config.toml
n_kv_head = 8
tie_embeddings = true
lr_mult_qkv = 0.4
MLP neurons of a small language model. Each row is named by its layer, matrix (down: output weights) and neuron, and shows model dimensions 336-431. Each number is 500 + 50 x the weight over its row's rms, rounded and kept within 0 to 999. Numbers have three digits each. A neuron's up and down rows have the sign that makes its largest values positive.
A block is one neuron, or neurons of one layer that tend to fire together. After each block is what it responds to, as a language model described it from the Wikipedia text at the highest values.

L6.down176:481451516444495535498442464560482584489508516478573490503576481507495478422517520481507450493557462546462481408443437405463464512536557544598471476488509441507495432528519556499498477548481489484557419552547475503552467489495433452640556538473446427518550415505412460515477567461549426414
L6.down790:529398480443483441509593489516550457440421404400514419537526491489483435429602579528400571541422526450521519466512498484520483558478587536556553542566541558541571539623486554473521529507387522491451594517533487498471486491494527441563536480574508494380482535473539477464420565546489493505
L6.down841:451405477523460528488487457589519372580483498528569447517501460508533519494489501458540517490520518610433505411577484493515485447510490488547477520513455478530528484477611534518451468537475544477485433559470514518575592513543395431536505555503432476483570537534472556530501549544525534503
L6.down1015:589555492624418507463462512558588495537601457437448501494472444481454520416491527411465406571502504505486515518445587501507532529416447521505485472635450480467452467562511478488482453518459464493574511527405448493485427495534536487506487457534537553558560474495489486492465471473455572612
L6.down1471:557399486530462501512488445496500462532542534419434381509556495453478456442526513484489447559588480515502520512502486512459528530464514553545403583574526459488518506555587455483447481495568489524507647542452513455567455465517408513589452535411449479479531496535480580572451573565431375444
L6.down1476:558533456561428564501596547546486478415458525570380512487502549464600475432446471442481591463544510572491472466516513468527467494386523509541452480506459570421473446504572480476429507479466442547500473543480496424504469426425441481522467574376578507500497551490492515372588518501497543500
L6.down1747:552500472489537546498437505511529453470531408467539590529503472433520586473503608458449439534525488450469553466538500529526459449419488401458462514592527426504471489570425493535386567515581499537495605500563521425492475478471457493523525539534446565475439528454549530536575485492512471465
L6.down1932:559552533456516433527510513533541547511510437470507500491525517388472434474501460451530510549510500546532550521472485608449427570478501469460534477527483435543485508480486538582517457500588417533540496611489535519518437524538509536525607484418509525502490444624500518463538596528515429449
Water and compound heads

L4.down1560:469412465475529518427441492587508500638437452547580416558491563527454539500517503526494478502440520469517559508493649497453546474551433422532553484474458514474453532541510460449451508422539541584537507490635485426555506438520507543473506392484526623545601529498538542477489503467557544442
Mid-word subword fragments

L4.down36:439595499553449513555474541426564553625465493476486524479497424518499436443494505517506416522467437468457528467519528482448472500629431527542507544510485465495494524519511438410538465485488528524431501354573558562562427414500571436507545545507465507529517546559508533456557480463543481485
Word-stem fragments "port"/"mov"

L6.down166:384485500514494470496465577469489448456535546440452480490475559517519526464584501526492452422516514519571594379397540549492462495529527500559533448578437582433514579486368521472418592553542521537529474528504418473545400520558457514517539544415543481535510518513532573656478504523543505431
L6.down268:550430531591452380464538511515526533413466556470491583534512495473527460461444520438445547518489522491412558432500505514385537402483552404467514532577414504610497464482520470492446556478603477483517575730496551608544456536495467377492470420579427532529522522464472483551530559508477502448
L6.down565:555426506451451421426448455574537448515488556477535407413468497603442456495513495515488480410533523483435538495480556501492458471600482498528529404422389432551494546466452513498477529621509432482506547547450419502629458384531405605507512521571533418492512543542477466519536487501592493553
L6.down772:474621483503421419468482483521518557487520538558545455480535494461519418470400522499497576448536576527539477403431446505484563497540534439471542410453509536400545535524400466364571524569455461485475527533547570395486430487545506543373479403438524536504405556473467523537425448610526534537
L6.down979:454537539593477488571510450473546437502513539414491523485483471387482503450517538493418371421523556547484459404504438510565507471519577426533542433491512450450491602493480508462511562456627479465552501442499533491491466498560477525479404532481494569538491437516478524460442494554470551518
L6.down999:554543565532458510510486563474526548568491502530526463553520522433485609474489452556589465465509517597647440412386445550506500521538448435504553474469416541459503511584435570496459517488637462463585474473514526475530451517463530545452569599626521487429626538481507445545499473532534457510
L6.down1836:538556537509452450420497437519496492577448474626488527510483469499593474540616562474545470497561459559567497453576510522473498432595539482552478496465522469469552550481462471417479628519533586541421400494554535578508505521431601538400498547443515414573554509525529495525448498531533504545
L6.down1846:449593454521556542463511548502469540532477432407430523502425547472465459493628436491579511445555521560543503498497589600556507573524493568464554509452512462412533560516547467477588542488548537417491500569506474508427467586503503511519440532485535577480547413537545464595519428489450539577
Word-initial "pap" fragments

L7.down45:593524463557574417522458413432562535463519541519524359552461512538574436434454509484502455498519522551432495567466546490523427460589536540351378512483558468550570461590533564494497511436612434484568507489446474504423466533512492472497555438403523570511531463490480536433454510540462469449
L7.down502:474532455535422545477525409528534532533558528545687571571512526574471553497492504519501390542501485495485472533480543466605581445560442461473545479508493510425519565468519455439594540518497564499587449457563593580640436458428506590499530413580508480470444521473412477429601597549503505545
L7.down989:479560401529517558497502462435552483521435561582452517428511488452475514498478498461404526505464464465533493415492482504533447492522601520588450487498489517516532344597526557451447542592642497449572563430560451426518503607466442484544441471577466500546484520381500391415489502457514546498
L7.down996:562607568475579574453508496401497542472504464554520514463547514585550479471491511493466544568506536488463385449448496483552525522492500495418490364473468551564449500479511474463420463438451523553516529425521538556441459513473453574529459518557556461567425488596429423558503540494442492517
L7.down1377:482450525445465433486517414448434523513519517559588476487536576609463549490482494463482528453488541508479472481557495450484498478419434540446554530535496540549630476536496587513580480547500521522509435467505555452530530591555427460528437516408487501499522491464463562515477516500474507479
L7.down1566:538531481490515433452526478441517522473429536462481482502516547593452558511500479467538466444469492567412473537486574477549482582493401557444524519487488504600554513513519629558457551537587449499546465511442530480547569499420546486496484435519517485554473515503482464515545497433429479540
L7.down1590:485461437508492522499476503438427480436506490497499568574557521495495492524456476598540412539459417513568591492447515583450552496514556544447414425466456473562449547456488431428492452553562521586610484456512468472510464545556491478595503518544503499475475494588551429461469393507595529530
L7.down1952:523515478436527468469546446476603561486396420557528520464432470388516484453550532415591510498497552540506511512465492536422487508482490464486574510440473489507538486533497530615503550501543596553552504566533500540494502516531445456431540491434490505473492393440509462475533446458593504466
Opening word fragments

L6.down162:518501462490486474463488454473426530552491496503580474497616449446446574486460584418553548541511464495469471495474460471452577508489503425459490500452421531523536487493507416471515463447535447523509422551460568529506557542452484592526448496413476394448421434541472447566523469442463426450
L6.down542:484513532488506651571391499426517564555524509554652460518568498489446502453477495455465504502486499475456540438458505549566523510455444528577484455466500491535582533514526575428451480568618510456480427616549556502504537597597471483528485474439465542543550437580617539468555448505485503546
L6.down1023:481564544582456465448474493462556499476552533460505471497419438596512514472461530530552532455500599561515502524419475429478422514481586457402411540511574514491528457488526620527534443517534448508564446646430483417484494462542536532503530435447471466512493554467486478559548560514460548453
L6.down1207:518476444521512483427498477555498478540520523501574480508447582597564494475548476514607456550492488544517515415464487485407466479450495482588490413532559442571498484566476489543589584532499521454381494454457564562484476497483444418547462567512436481562562486360414457488544578463447474493
L6.down1719:582485467420529564408510519508554535473470564461567505537463486468582437496535489513555531461471441503483471547596633516474500549556593558487542500528525562543463381565559484509452490552515419545497571527441429516584500506535535514599598472424468459532470505488466545572505449486548502511
L6.down1986:518372454458479473477575461483500462484469471525450497472478523492512417420464448560594500488441551475432536566526447482575506518457588593566503463555504571467488503503416490515631428550484497456527493549397481520458510528456490537432479444503468527578551607572452542530523486570508452576
L6.down2029:434524480539412633548442481493411498533570508486610605439511547524568437513502476435542477501481514538529456432517508443508529526512543579523507419444502564534504512463560435480467493540470476500529437560457445551454472540498463468565510518406518391629526448413460511416541555413505450532
L6.down2033:588494486492428518492517480524424436535520489534603475424533465525431529495450533530496525413424557476510491517469581442408454538581440474547524385453478694531595519518534501431487523510535729506486472565505476489503534577473497601546464589411513492399446444477487444500519482419535524480
Word-start "En" pieces